Weights of a small transformer language model.
Size: width 192, 4 heads of 64 (2 for keys and values), MLP 384 GeGLU, vocabulary 863, 4.61M parameters.
Architecture: RMSNorm before and after each block, rotary positions, tied embeddings, capped logits.
Training: a variant of Adam for these matrices, 123M tokens, 10442 steps.
MLP neurons of a small language model. Each row is named by its layer, matrix (gate and up: input weights) and neuron, and shows model dimensions 112-175. Each number is 200 + 40 x the weight over its row's rms, rounded and kept within 0 to 999. A neuron's up and down rows have the sign that makes its largest values positive.
Before each neuron's rows, "fires after" lists the tokens most often just before its 100 highest values on Wikipedia text that the model never trained on; "fires on" lists the tokens most often at its 100 highest values on Wikipedia text that the model never trained on.

fires after: "C", "c", "b", "ab", "B", "S"
fires on: "al", "il"
L3.gate236,207,147,177,198,238,214,256,211,202,160,186,216,216,244,143,259,165,220,136,158,201,187,250,238,209,147,285,178,245,183,214,109,200,217,257,200,118,193,158,181,208,232,183,278,162,198,192,234,266,155,120,181,195,257,215,244,177,164,182,212,248,212,242,204
L3.up236,183,185,256,194,236,212,171,247,238,171,217,225,250,237,153,173,253,177,239,243,202,124,122,218,152,233,169,153,268,218,159,149,225,163,236,205,185,164,230,168,159,186,196,251,185,239,176,198,191,191,254,197,184,215,223,214,271,248,192,251,173,170,252,219

fires after: "ing", "K", "k", "D", "am", "d"
fires on: "b", "d", "n", "o", "l", "le"
L4.gate183,235,145,189,208,230,153,240,97,163,126,213,200,244,183,190,148,236,129,227,179,211,241,229,274,157,145,175,175,175,189,210,167,215,224,194,174,137,142,204,178,271,252,209,253,147,140,162,213,178,182,191,214,164,208,132,219,226,242,158,251,210,226,227,221
L4.up183,198,194,143,194,253,286,183,260,280,220,271,224,216,167,206,257,125,232,216,195,165,188,201,141,150,209,239,163,185,201,206,242,175,243,262,293,213,319,191,241,127,234,135,156,168,216,251,216,252,187,288,178,151,212,215,135,139,193,204,211,185,260,241,199

fires after: "A", "le", "E", "% ", "| ", "R"
fires on: "f", "T", "of ", "d"
L4.gate140,200,230,178,194,163,236,210,166,191,215,229,180,186,276,198,171,163,170,133,264,200,141,83,263,226,227,205,200,216,196,244,235,158,200,216,219,203,140,196,229,199,185,162,184,176,170,184,171,206,231,231,231,204,280,227,200,250,188,246,201,217,272,164,248
L4.up140,234,162,192,177,183,194,205,191,204,235,123,169,230,236,195,237,224,173,138,286,119,112,174,171,214,207,219,235,248,212,204,245,159,158,241,143,221,239,176,160,253,193,232,82,146,208,237,177,181,234,158,236,196,210,279,231,251,225,191,113,226,181,170,254

fires after: "in", "Coun", "Fran", "par", "c", "the "
fires on: "iti", "c", "ti"
L3.gate11,145,176,195,231,221,136,250,197,168,150,202,199,158,233,142,248,87,161,120,229,177,148,112,232,207,265,164,276,225,194,184,238,233,199,258,191,121,154,139,156,171,201,162,124,244,176,273,184,277,217,170,182,223,134,256,166,194,203,250,208,191,204,163,188
L3.up11,181,179,156,252,229,114,184,258,165,199,250,229,222,194,189,201,194,179,220,185,148,161,177,261,169,272,177,211,136,228,218,219,216,229,146,260,225,192,249,298,132,192,211,187,218,235,252,214,224,224,191,204,141,188,248,104,138,195,296,225,177,240,173,131

fires after: "| ", "- ", "\n", "In ", "(", "in "
fires on: "201", "202"
L3.gate202,182,255,201,219,221,232,158,165,183,168,238,123,167,159,159,169,166,166,170,179,217,242,181,178,69,139,232,198,182,162,168,194,165,220,183,193,180,132,143,151,98,172,239,143,150,232,211,256,170,241,232,229,164,211,210,191,222,239,211,213,181,160,127,211
L3.up202,192,226,216,205,270,223,226,190,156,160,276,173,145,218,210,184,147,215,136,218,197,246,114,128,161,170,204,250,205,140,207,216,215,229,154,152,201,143,217,170,176,163,189,204,231,251,164,247,206,222,193,201,242,139,189,222,195,223,231,149,229,211,175,223

fires after: "S", "U", "G", "s", "B"
fires on: "al", "g", "ain", "c"
L8.gate114,274,236,174,162,166,229,173,259,171,90,261,218,221,190,221,197,154,231,160,182,185,195,143,241,188,84,151,264,231,191,212,168,130,179,177,193,205,190,169,144,161,203,177,215,228,212,187,224,197,215,188,194,163,207,260,128,200,196,174,195,134,280,185,163
L8.up114,200,230,166,157,194,187,203,281,229,219,197,203,213,239,164,141,175,152,171,224,144,232,158,169,200,235,287,219,212,182,215,220,194,189,203,212,287,158,242,152,181,290,236,156,250,124,219,173,161,225,222,122,187,234,157,179,221,115,223,198,179,197,275,270

fires after: "- ", "i", "ed", "im", "Coun", "on"
fires on: "for", "ed ", "Coun", "\n", "e ", "tr"
L3.gate72,200,203,207,195,194,210,161,129,139,152,192,207,151,181,203,214,161,188,127,262,266,214,229,238,141,158,163,182,194,221,165,243,180,191,224,187,213,210,176,125,134,262,151,197,142,233,206,300,182,227,116,174,208,171,207,172,181,216,255,208,224,158,166,251
L3.up72,122,143,253,200,145,242,209,135,214,225,251,180,203,263,203,230,198,218,191,261,179,146,214,222,132,159,152,189,155,217,169,163,237,230,241,129,276,223,236,123,93,195,243,223,151,255,218,235,276,194,190,162,233,115,214,148,233,217,215,230,248,223,171,232

fires after: "G", "pe", "S", "g", "y", "s"
fires on: "ing", "op", "ic", "ang", "c"
L9.gate150,169,134,181,80,209,224,107,263,225,109,244,159,237,253,212,134,212,209,210,225,187,245,205,212,156,173,143,225,205,157,265,170,173,181,182,247,170,174,216,225,185,273,219,250,166,209,153,172,232,190,151,227,274,187,223,185,211,210,177,161,223,219,202,224
L9.up150,203,232,204,137,232,216,256,240,208,200,228,159,217,215,180,234,139,99,236,250,207,177,190,157,226,164,147,221,197,120,192,246,219,276,153,163,238,136,169,216,206,177,247,237,200,210,163,199,242,151,201,188,248,185,160,144,155,128,216,265,243,197,224,227

fires after: "\n"
fires on: "| "
L3.gate260,188,210,236,147,235,194,193,156,167,182,170,225,240,148,143,154,217,191,204,204,168,130,242,186,212,165,203,133,203,145,113,223,233,215,214,152,249,211,152,230,223,149,142,183,297,208,193,169,264,270,158,210,215,287,214,185,160,248,273,144,229,158,207,172
L3.up260,162,263,251,130,222,211,206,202,134,193,275,186,114,222,236,165,223,178,200,200,268,171,153,206,156,203,120,191,200,215,237,253,230,178,202,262,121,242,226,218,186,275,177,163,141,291,168,214,190,214,198,178,182,165,180,165,273,217,136,185,161,150,177,162

fires after: "to ", "st", "re", "t ", "He ", "For"
fires on: "g", "st", "and", "tur", "f"
L9.gate5,216,206,299,163,249,191,207,196,225,244,180,188,194,201,136,215,234,226,168,177,251,153,174,119,185,226,255,279,251,188,212,194,171,177,114,171,151,206,218,159,251,203,185,210,212,189,192,324,162,204,157,164,196,224,245,209,219,259,224,146,150,217,185,147
L9.up5,131,214,190,161,167,118,198,147,169,189,218,140,149,213,243,239,194,216,168,141,137,178,193,150,197,271,268,144,201,191,208,208,209,192,141,226,186,199,244,201,275,199,225,148,177,158,305,231,179,236,212,264,189,186,206,233,190,144,247,189,179,239,237,219

fires after: "| ", "|"
fires on: "— ", " ", "\n"
L8.gate202,212,186,184,226,218,151,228,157,167,172,208,203,133,216,211,153,192,250,206,234,209,276,189,95,98,162,241,243,189,182,127,197,173,181,159,200,187,154,128,263,192,145,141,215,229,178,218,242,159,237,136,188,139,258,206,286,144,208,189,83,158,146,184,243
L8.up202,125,119,200,130,189,199,215,223,192,201,197,157,143,227,230,165,235,189,186,154,232,214,119,168,195,242,289,195,164,174,157,266,245,235,174,212,198,99,168,226,184,257,111,216,119,256,190,199,272,190,202,189,193,195,144,185,112,223,204,101,196,258,222,188

fires after: "li", "re", "i", "di"
fires on: "f"
L4.gate367,145,204,214,179,232,204,191,221,206,182,173,218,221,172,213,239,188,216,140,254,233,150,214,160,166,198,204,247,169,208,160,189,124,133,234,175,156,156,208,131,256,229,217,249,242,204,176,307,210,201,173,173,187,162,291,190,179,217,247,237,279,255,157,184
L4.up367,278,205,160,178,172,210,171,103,200,141,200,246,169,178,276,206,252,234,212,197,203,175,79,225,136,247,209,254,156,180,248,173,175,204,228,199,238,178,245,224,270,217,246,148,141,264,204,248,190,276,194,131,210,228,245,208,205,230,249,233,196,188,201,180

fires after: "B", "ab", "st", "b", "wor", "oc"
fires on: "l", "on", "u", "as", "3"
L4.gate270,176,141,209,254,244,188,203,129,246,151,173,190,207,198,236,179,141,185,144,150,169,176,165,186,217,169,241,138,201,223,168,132,122,138,226,188,187,248,189,170,155,204,204,192,180,274,195,305,246,213,211,158,176,222,294,154,227,151,192,127,142,186,170,263
L4.up270,184,155,201,221,239,166,233,169,213,235,271,311,117,167,115,219,231,126,192,229,154,197,181,226,136,201,215,186,260,239,146,227,134,187,209,211,199,200,206,147,241,241,162,219,206,158,192,223,224,194,229,200,148,143,204,149,251,275,148,229,199,215,199,269

fires after: "up", "or", "S", "Sp", "s", "re"
fires on: "por", "elec", "ec"
L2.gate14,219,251,278,194,189,245,281,188,172,180,224,198,197,196,171,242,204,249,216,249,207,216,187,200,203,115,248,257,209,143,165,194,146,193,243,148,207,296,155,190,218,170,186,203,210,172,246,179,217,218,179,218,274,204,136,120,131,224,214,204,167,228,154,172
L2.up14,193,190,119,222,148,284,200,152,128,195,204,196,223,253,189,214,124,192,150,183,201,141,205,289,137,217,205,232,136,167,116,227,113,174,184,214,168,220,175,196,185,193,193,261,206,259,149,185,251,277,164,209,236,98,207,106,164,227,129,230,233,241,178,167

fires after: "G", "i", "g", "il", "Nor"
fires on: "rig", "el", "th", "e ", "m"
L8.gate117,242,256,201,213,217,258,187,172,182,194,208,132,213,274,267,176,245,183,195,154,226,248,197,252,296,174,167,205,286,180,239,176,201,120,239,239,194,223,191,228,131,182,164,158,160,183,160,239,111,232,180,170,152,218,167,187,243,213,151,219,152,191,245,222
L8.up117,140,228,141,198,149,172,299,201,211,195,245,208,253,154,238,205,122,207,236,306,222,199,210,255,238,191,163,242,198,240,253,180,174,173,207,190,154,171,260,181,165,248,258,211,210,267,180,167,193,190,186,245,163,174,241,205,246,183,171,195,223,201,287,195

fires after: "Ar", "par", "stric", "ar", "S", "Par"
fires on: "t ", "ound", "T", "ts", "ts ", "th"
L2.gate96,176,207,201,187,207,180,205,147,116,141,157,203,186,208,182,230,165,153,202,218,200,229,213,307,227,173,184,226,191,199,120,237,224,218,191,227,200,210,216,166,170,181,183,114,176,219,191,236,171,243,206,193,239,161,188,174,224,249,156,198,201,217,127,179
L2.up96,112,200,197,192,147,220,216,170,122,171,200,240,206,197,209,299,202,215,187,268,153,226,193,213,246,149,225,281,142,228,157,201,191,222,159,192,210,237,164,157,127,160,177,174,181,169,268,188,142,202,203,239,215,162,213,200,198,136,173,190,163,262,135,131

fires after: "J", "- ", "G", "Y", "a", "Coun"
fires on: "\n", "D", "on", "an", "tr"
L3.gate325,179,116,168,150,225,173,232,252,112,166,204,145,169,219,213,192,147,164,144,230,192,208,133,165,156,168,172,187,159,286,189,185,192,178,178,188,177,184,211,164,167,183,233,131,193,274,174,165,203,206,193,140,169,191,206,86,183,282,190,135,200,158,158,156
L3.up325,229,178,219,70,237,197,217,195,187,198,323,175,169,189,132,208,216,227,196,236,191,205,248,200,143,145,163,156,200,98,196,151,213,139,244,188,217,190,161,213,181,189,185,202,215,225,224,140,290,219,177,266,238,209,212,154,261,193,247,203,201,215,254,181

fires after: " ", ") ", "0 ", "5 ", "4 "
fires on: "| ", "- "
L8.gate14,236,172,205,142,221,273,237,183,147,226,204,251,159,215,200,208,195,187,242,140,184,213,125,139,218,181,190,210,216,201,223,141,134,209,194,170,252,172,214,121,134,114,143,153,177,245,162,229,177,212,213,144,234,158,233,159,143,141,183,183,217,163,127,110
L8.up14,170,235,152,206,169,193,255,222,185,107,211,216,249,212,205,139,177,222,259,243,286,164,230,255,163,255,129,184,173,185,281,209,178,241,176,210,179,183,167,254,219,212,152,117,230,175,163,198,244,254,234,227,235,204,186,201,138,134,252,222,241,183,221,197

fires after: "the ", ", ", "In ", "- ", "| "
fires on: "201", "199"
L2.gate125,195,203,157,166,159,233,214,152,264,154,317,158,172,185,136,116,171,114,256,244,206,210,154,223,113,111,184,163,191,256,184,173,161,174,152,192,219,234,153,182,201,197,243,205,225,227,214,214,231,221,219,230,237,233,168,209,194,130,179,277,264,223,169,190
L2.up125,201,242,151,245,172,190,246,94,248,126,254,183,226,187,204,139,141,128,227,190,121,205,172,206,187,170,194,206,182,210,234,228,213,207,169,155,213,179,224,153,144,195,240,235,198,160,212,228,160,213,233,180,181,254,163,253,183,128,203,254,237,160,158,198

fires after: "L", "oc", "St", "Se", "be", "g"
fires on: "i", ". ", "for", "oc", "e ", "ed "
L4.gate22,202,264,159,157,172,240,213,168,189,197,155,172,230,180,245,243,190,244,203,240,156,193,192,221,121,164,176,182,228,191,78,218,249,168,167,183,252,146,185,152,159,288,203,186,128,270,259,229,191,203,240,145,154,149,291,141,206,174,195,168,255,148,191,179
L4.up22,172,245,241,144,166,213,157,205,217,219,166,206,207,173,165,231,159,131,97,227,225,188,149,214,182,148,208,172,164,165,189,189,239,211,193,169,207,192,202,161,256,227,181,248,229,97,171,189,230,194,194,196,215,175,181,141,231,266,118,159,206,265,279,133

fires after: "\n"
fires on: "| "
L4.gate350,142,237,213,186,209,174,172,138,221,183,149,194,160,189,106,108,199,172,242,221,190,207,178,164,170,147,212,158,246,166,178,231,171,156,241,124,205,221,211,113,239,180,251,166,146,224,196,202,198,244,181,279,178,236,200,206,191,271,172,210,183,187,163,245
L4.up350,169,204,133,206,210,220,224,165,177,213,177,245,214,167,200,141,293,211,264,262,184,187,216,163,180,188,210,231,182,223,175,245,222,183,238,207,230,218,169,242,205,204,173,157,153,300,214,167,240,182,232,250,156,244,186,193,195,211,141,152,206,252,138,227

fires after: "|", "the ", "ad"
fires on: "\n", "coun", "min", "En"
L2.gate79,260,152,136,210,184,220,174,165,240,245,128,223,207,214,212,184,106,167,253,188,163,145,163,176,134,144,205,224,222,131,235,218,169,156,186,143,212,113,120,192,180,193,130,281,234,195,288,167,170,285,154,209,257,259,319,215,182,217,173,154,214,233,172,168
L2.up79,252,126,122,221,180,210,175,168,186,222,177,186,270,244,220,265,123,227,214,163,259,174,207,169,168,236,221,259,187,193,219,241,227,200,215,203,257,108,195,135,200,197,153,304,173,133,184,152,215,228,192,164,232,244,262,225,179,169,232,152,226,201,216,216

fires after: "re", "ac", "ec", "uc", "ic"
fires on: "tion ", "e", "p", "tion", "ation"
L3.gate161,239,245,239,204,152,203,163,150,247,185,163,211,220,259,90,207,189,237,193,291,237,175,152,148,225,215,117,140,216,217,160,233,200,213,235,201,111,224,197,189,280,237,146,208,249,190,198,219,264,230,183,162,254,205,142,190,315,207,210,267,234,205,216,275
L3.up161,190,179,252,187,211,234,243,240,194,184,183,258,191,178,197,197,172,166,182,226,226,191,206,181,232,229,146,178,256,241,218,244,230,236,283,247,220,228,236,146,227,171,220,183,186,153,166,195,158,162,267,126,232,180,174,164,227,193,154,296,190,181,301,207

fires after: "the ", "| ", "at ", "- ", "a "
fires on: "r", "W", "T", "h", "R", "w"
L9.gate77,154,199,230,147,192,169,140,188,187,138,195,245,214,195,135,187,167,170,240,239,143,187,214,165,129,173,144,157,242,156,170,194,175,156,114,162,241,207,199,230,217,138,214,153,225,230,157,226,191,310,154,234,181,259,186,233,225,231,192,134,213,190,189,259
L9.up77,243,207,216,141,243,172,150,230,88,157,205,245,207,136,152,148,179,208,226,140,214,228,166,237,163,186,181,138,161,300,200,156,269,180,206,277,239,222,194,223,235,160,215,249,157,249,214,194,184,205,216,283,280,139,200,249,279,205,208,166,255,237,191,188

fires after: "f", "d", "D", "R", "de", "P"
fires on: "a", "on", "b"
L3.gate12,237,188,233,244,226,157,203,172,217,227,163,198,275,170,157,179,225,185,207,204,156,165,227,225,152,252,149,262,179,183,190,186,153,219,205,164,163,177,164,138,271,248,172,201,175,123,194,209,188,190,78,179,172,221,232,207,226,222,192,203,227,237,213,229
L3.up12,194,126,160,192,232,228,219,203,178,232,207,203,194,205,228,216,219,222,221,181,144,167,225,161,186,203,162,212,202,177,204,186,135,242,181,185,173,229,215,241,223,201,209,133,218,165,250,234,199,190,115,222,193,183,243,192,175,120,180,199,198,275,134,196

fires after: "| ", "h", "A", "i", "7"
fires on: "— ", "– ", "as ", "have ", "0 "
L8.gate27,134,199,119,156,183,209,266,203,212,192,209,200,180,292,248,160,122,234,179,171,196,263,199,228,195,152,182,221,202,146,179,242,217,214,202,175,250,175,197,185,127,134,189,207,238,243,264,198,236,243,152,131,188,212,279,165,192,207,207,124,228,218,172,193
L8.up27,106,203,206,212,179,183,257,211,166,254,195,194,162,255,211,216,153,212,179,221,200,269,211,179,261,203,221,174,210,207,166,238,166,244,153,188,275,188,183,177,171,194,200,242,195,176,256,137,319,192,195,196,272,189,214,187,146,182,247,224,214,238,177,210

fires after: "the ", "an ", "The ", "and ", "in ", "of "
fires on: "E", "A", "I"
L9.gate210,188,281,185,218,214,234,153,195,232,194,163,176,189,208,127,195,209,129,208,194,199,167,224,215,126,180,154,156,249,177,259,240,199,190,107,175,283,124,213,186,214,223,229,226,215,248,163,206,235,264,168,229,192,264,219,219,232,218,253,159,231,256,203,209
L9.up210,234,227,170,183,247,295,143,218,321,200,170,259,252,186,222,149,167,242,200,209,215,131,238,294,210,195,222,177,180,235,235,169,270,196,199,235,133,176,253,210,233,234,175,167,107,208,186,214,233,240,160,197,118,212,168,211,266,178,216,255,139,125,215,177

fires after: "the ", "The ", "a "
fires on: "b", "t"
L8.gate121,211,238,233,136,175,190,160,224,170,231,170,261,168,178,160,235,164,144,234,196,286,217,193,156,107,203,183,282,197,177,165,230,165,151,126,234,191,206,226,216,199,208,157,251,181,242,207,231,264,239,152,216,135,194,220,188,166,190,144,182,238,213,210,198
L8.up121,241,163,182,173,250,200,174,211,150,208,183,245,220,164,157,177,276,163,177,175,259,146,182,180,203,167,186,279,217,231,205,177,192,192,218,199,196,138,189,235,194,160,218,163,135,139,201,176,195,246,116,230,179,151,234,219,229,215,138,206,148,209,215,195

fires after: "d", "D", "O", "R", "St", "L"
fires on: "ev", "f"
L3.gate164,197,167,173,173,230,220,205,196,221,219,226,242,217,180,213,234,149,210,251,266,223,178,145,200,251,172,166,194,264,216,151,188,206,182,231,146,158,196,231,211,239,210,173,223,218,219,188,203,270,214,239,178,156,146,203,150,175,196,243,217,242,240,182,159
L3.up164,173,184,180,271,152,188,242,193,205,196,214,166,239,198,293,178,205,284,184,259,207,196,181,265,107,210,250,175,223,185,177,246,281,207,197,180,179,170,216,206,265,208,240,126,216,186,324,168,244,185,230,236,212,156,180,217,219,225,227,280,244,234,255,178

fires after: ")", "6", "'", "1", "|", "n"
fires on: "\n", "°", "\n  "
L3.gate63,222,262,160,186,195,214,176,163,232,158,141,245,207,279,238,208,128,219,147,179,211,155,193,200,164,184,186,210,174,213,142,205,155,180,212,142,137,176,122,257,179,133,117,211,183,206,172,241,175,204,185,92,198,171,250,227,252,210,130,175,152,157,187,200
L3.up63,193,179,151,181,146,210,158,219,111,171,222,192,202,229,207,185,187,246,169,239,184,153,189,201,163,207,218,202,160,250,266,209,125,174,324,236,133,158,177,191,172,194,194,240,106,222,218,208,208,199,238,202,274,164,251,186,175,170,186,157,131,182,154,210

fires after: "st", "St", "ag", "serv", "for"
fires on: "ud", "re", "u", "ic", "l"
L8.gate289,228,219,220,176,145,147,191,196,183,141,167,204,161,207,116,280,245,172,195,230,250,194,190,207,151,199,188,116,216,135,167,119,185,158,228,151,156,218,194,185,252,248,169,184,171,197,240,177,172,233,201,218,182,202,219,197,270,196,188,148,183,242,163,206
L8.up289,198,222,133,207,177,170,186,227,165,169,225,152,158,147,239,146,176,188,82,243,150,180,143,156,202,176,278,204,263,173,169,221,246,194,191,217,134,220,191,186,237,235,205,220,239,207,178,228,238,150,264,165,147,297,242,114,231,243,209,184,174,230,207,223

fires after: "1", "2", "3", ".", "6", "on "
fires on: "7 ", "8 ", "5 ", "6 ", "0 ", " "
L3.gate211,125,190,149,101,218,232,236,209,119,202,196,224,248,192,182,137,166,154,245,294,214,197,236,172,219,182,217,122,192,153,181,182,197,199,190,210,248,150,182,251,267,103,168,161,202,169,192,171,196,185,158,225,190,222,271,189,151,117,98,177,176,240,164,225
L3.up211,171,172,258,255,234,224,192,200,180,125,210,290,225,194,257,180,127,180,151,153,243,216,208,206,149,156,167,199,226,268,151,168,275,187,249,165,200,117,223,224,204,195,238,169,238,219,191,225,218,256,236,166,203,209,220,209,236,184,118,267,244,226,250,201

fires after: "0 ", "5 ", "1 ", "2 ", "7 "
fires on: "| "
L4.gate309,217,195,189,128,262,184,207,114,187,104,183,190,190,180,219,124,203,223,253,162,199,156,191,237,183,187,136,163,254,208,166,61,169,146,181,180,206,224,172,200,143,176,184,178,207,283,206,213,170,247,179,163,206,212,193,244,264,235,156,155,139,131,181,197
L4.up309,122,196,232,158,155,204,195,239,157,200,170,179,183,186,189,218,224,168,216,235,188,127,226,131,209,211,177,185,166,203,172,228,234,274,201,218,250,157,173,258,278,209,230,95,210,202,119,203,259,177,170,226,231,170,263,132,155,156,215,171,112,267,188,278

fires after: "the ", "a ", "dis", "des"
fires on: "c"
L2.gate97,193,195,166,183,230,151,176,198,259,159,196,162,198,199,194,241,134,186,246,241,203,181,176,154,171,206,205,287,226,299,226,219,263,132,137,166,112,147,160,199,225,222,240,224,212,220,260,222,255,248,197,200,177,232,176,266,226,314,190,224,180,176,218,200
L2.up97,170,152,171,224,177,140,166,198,218,294,155,150,139,226,210,176,183,140,151,179,208,112,171,199,152,202,159,209,179,188,169,244,191,203,166,204,264,173,252,238,211,223,217,182,285,210,191,250,164,206,135,148,177,242,243,105,191,169,174,127,245,234,208,224

fires after: "3", "1", "2", "8", "4"
fires on: "–"
L2.gate213,165,267,267,166,173,177,194,177,181,147,229,119,200,196,250,259,117,74,214,184,241,302,170,186,176,158,213,239,158,125,231,190,206,204,160,167,271,201,228,192,256,142,155,255,186,172,225,155,168,221,173,163,236,173,246,154,170,107,152,216,217,185,198,251
L2.up213,160,198,195,230,130,241,236,223,264,141,184,168,244,179,158,228,236,223,144,165,166,216,202,250,182,116,200,166,199,153,169,260,240,219,289,193,172,250,238,255,238,217,223,221,188,277,156,280,167,283,194,244,230,231,203,208,248,222,189,171,263,189,145,213

fires after: "U", "A", "S", "I", "T"
fires on: "T"
L3.gate265,237,218,176,141,193,264,177,192,120,230,185,192,189,221,222,188,129,160,191,247,231,172,175,202,181,153,152,258,243,251,201,197,220,209,251,156,178,159,211,169,174,245,107,182,187,150,185,216,193,225,246,268,232,182,179,158,232,164,209,223,157,179,149,170
L3.up265,183,122,246,224,199,223,183,163,124,205,161,229,180,168,233,170,149,221,191,297,244,147,213,207,206,209,151,260,174,309,204,174,261,204,182,124,232,167,222,220,156,237,161,146,104,183,223,175,206,192,198,204,239,154,238,233,235,167,145,249,260,176,148,284

fires after: "the ", "(", "a ", "The ", "of "
fires on: "sec", "8", "4", "6", "9", "ec"
L9.gate26,188,272,99,212,285,170,139,127,183,232,210,312,220,187,220,216,202,155,248,195,258,211,243,213,149,162,207,178,186,198,195,243,194,206,160,193,243,270,287,234,200,246,145,171,194,169,163,173,229,212,163,231,163,190,154,256,168,173,232,154,187,207,243,287
L9.up26,175,143,162,249,178,188,233,156,154,221,221,245,229,230,231,227,282,149,178,205,191,139,234,175,205,196,228,197,266,169,168,173,175,185,198,203,192,221,228,215,160,162,246,187,243,229,215,201,216,216,173,166,138,159,201,153,150,133,177,171,199,227,174,229

fires after: ", ", "(", "| ", "- ", "of ", ": "
fires on: "N"
L4.gate178,181,271,186,180,129,287,126,159,197,179,235,196,170,128,235,223,246,152,243,178,239,208,233,236,200,126,218,153,191,220,203,230,233,237,191,172,164,170,208,196,216,251,145,102,210,192,174,278,243,260,225,186,199,268,168,221,153,200,155,209,178,245,183,245
L4.up178,195,221,185,262,179,205,221,185,239,187,211,231,246,194,166,163,169,219,181,224,136,246,253,220,234,211,168,198,269,246,189,278,289,225,277,183,191,154,280,234,195,257,153,181,172,147,254,216,122,266,155,190,203,196,244,218,181,221,204,191,292,178,172,225

fires after: "b", "l", "m", "C", "c"
fires on: "as", "os", "us", "amp", "ers ", "?"
L8.gate330,218,261,213,184,234,234,156,230,261,202,200,234,209,158,230,110,202,112,228,212,274,211,216,198,208,210,195,120,191,184,227,256,191,187,206,177,195,197,228,244,188,207,196,271,239,205,199,239,190,201,235,180,160,229,248,251,246,137,217,180,238,193,261,197
L8.up330,139,227,204,220,178,242,247,189,179,217,182,140,213,229,158,187,180,200,174,199,131,138,220,196,162,163,221,207,249,237,245,326,133,201,250,254,151,301,182,248,180,258,198,133,143,176,168,197,235,128,164,271,210,170,211,110,226,207,235,140,207,183,169,103

fires after: "A", "E", "p", "ep", "ar", "N"
fires on: "is", "ast", "m", "C", "T", "st"
L9.gate204,260,211,216,202,247,190,160,187,208,236,201,253,249,258,212,191,175,203,171,167,255,212,128,281,219,188,176,102,201,182,213,284,164,255,209,266,200,256,208,238,204,201,152,204,253,139,189,264,190,274,204,168,188,201,200,203,210,259,155,216,239,202,217,149
L9.up204,191,251,193,222,207,177,219,220,186,208,207,210,223,197,240,169,134,194,165,195,203,247,155,235,193,218,225,110,136,189,157,223,183,188,230,200,212,194,256,225,205,205,219,211,203,214,233,223,181,197,204,289,274,144,275,267,179,230,222,229,157,253,236,271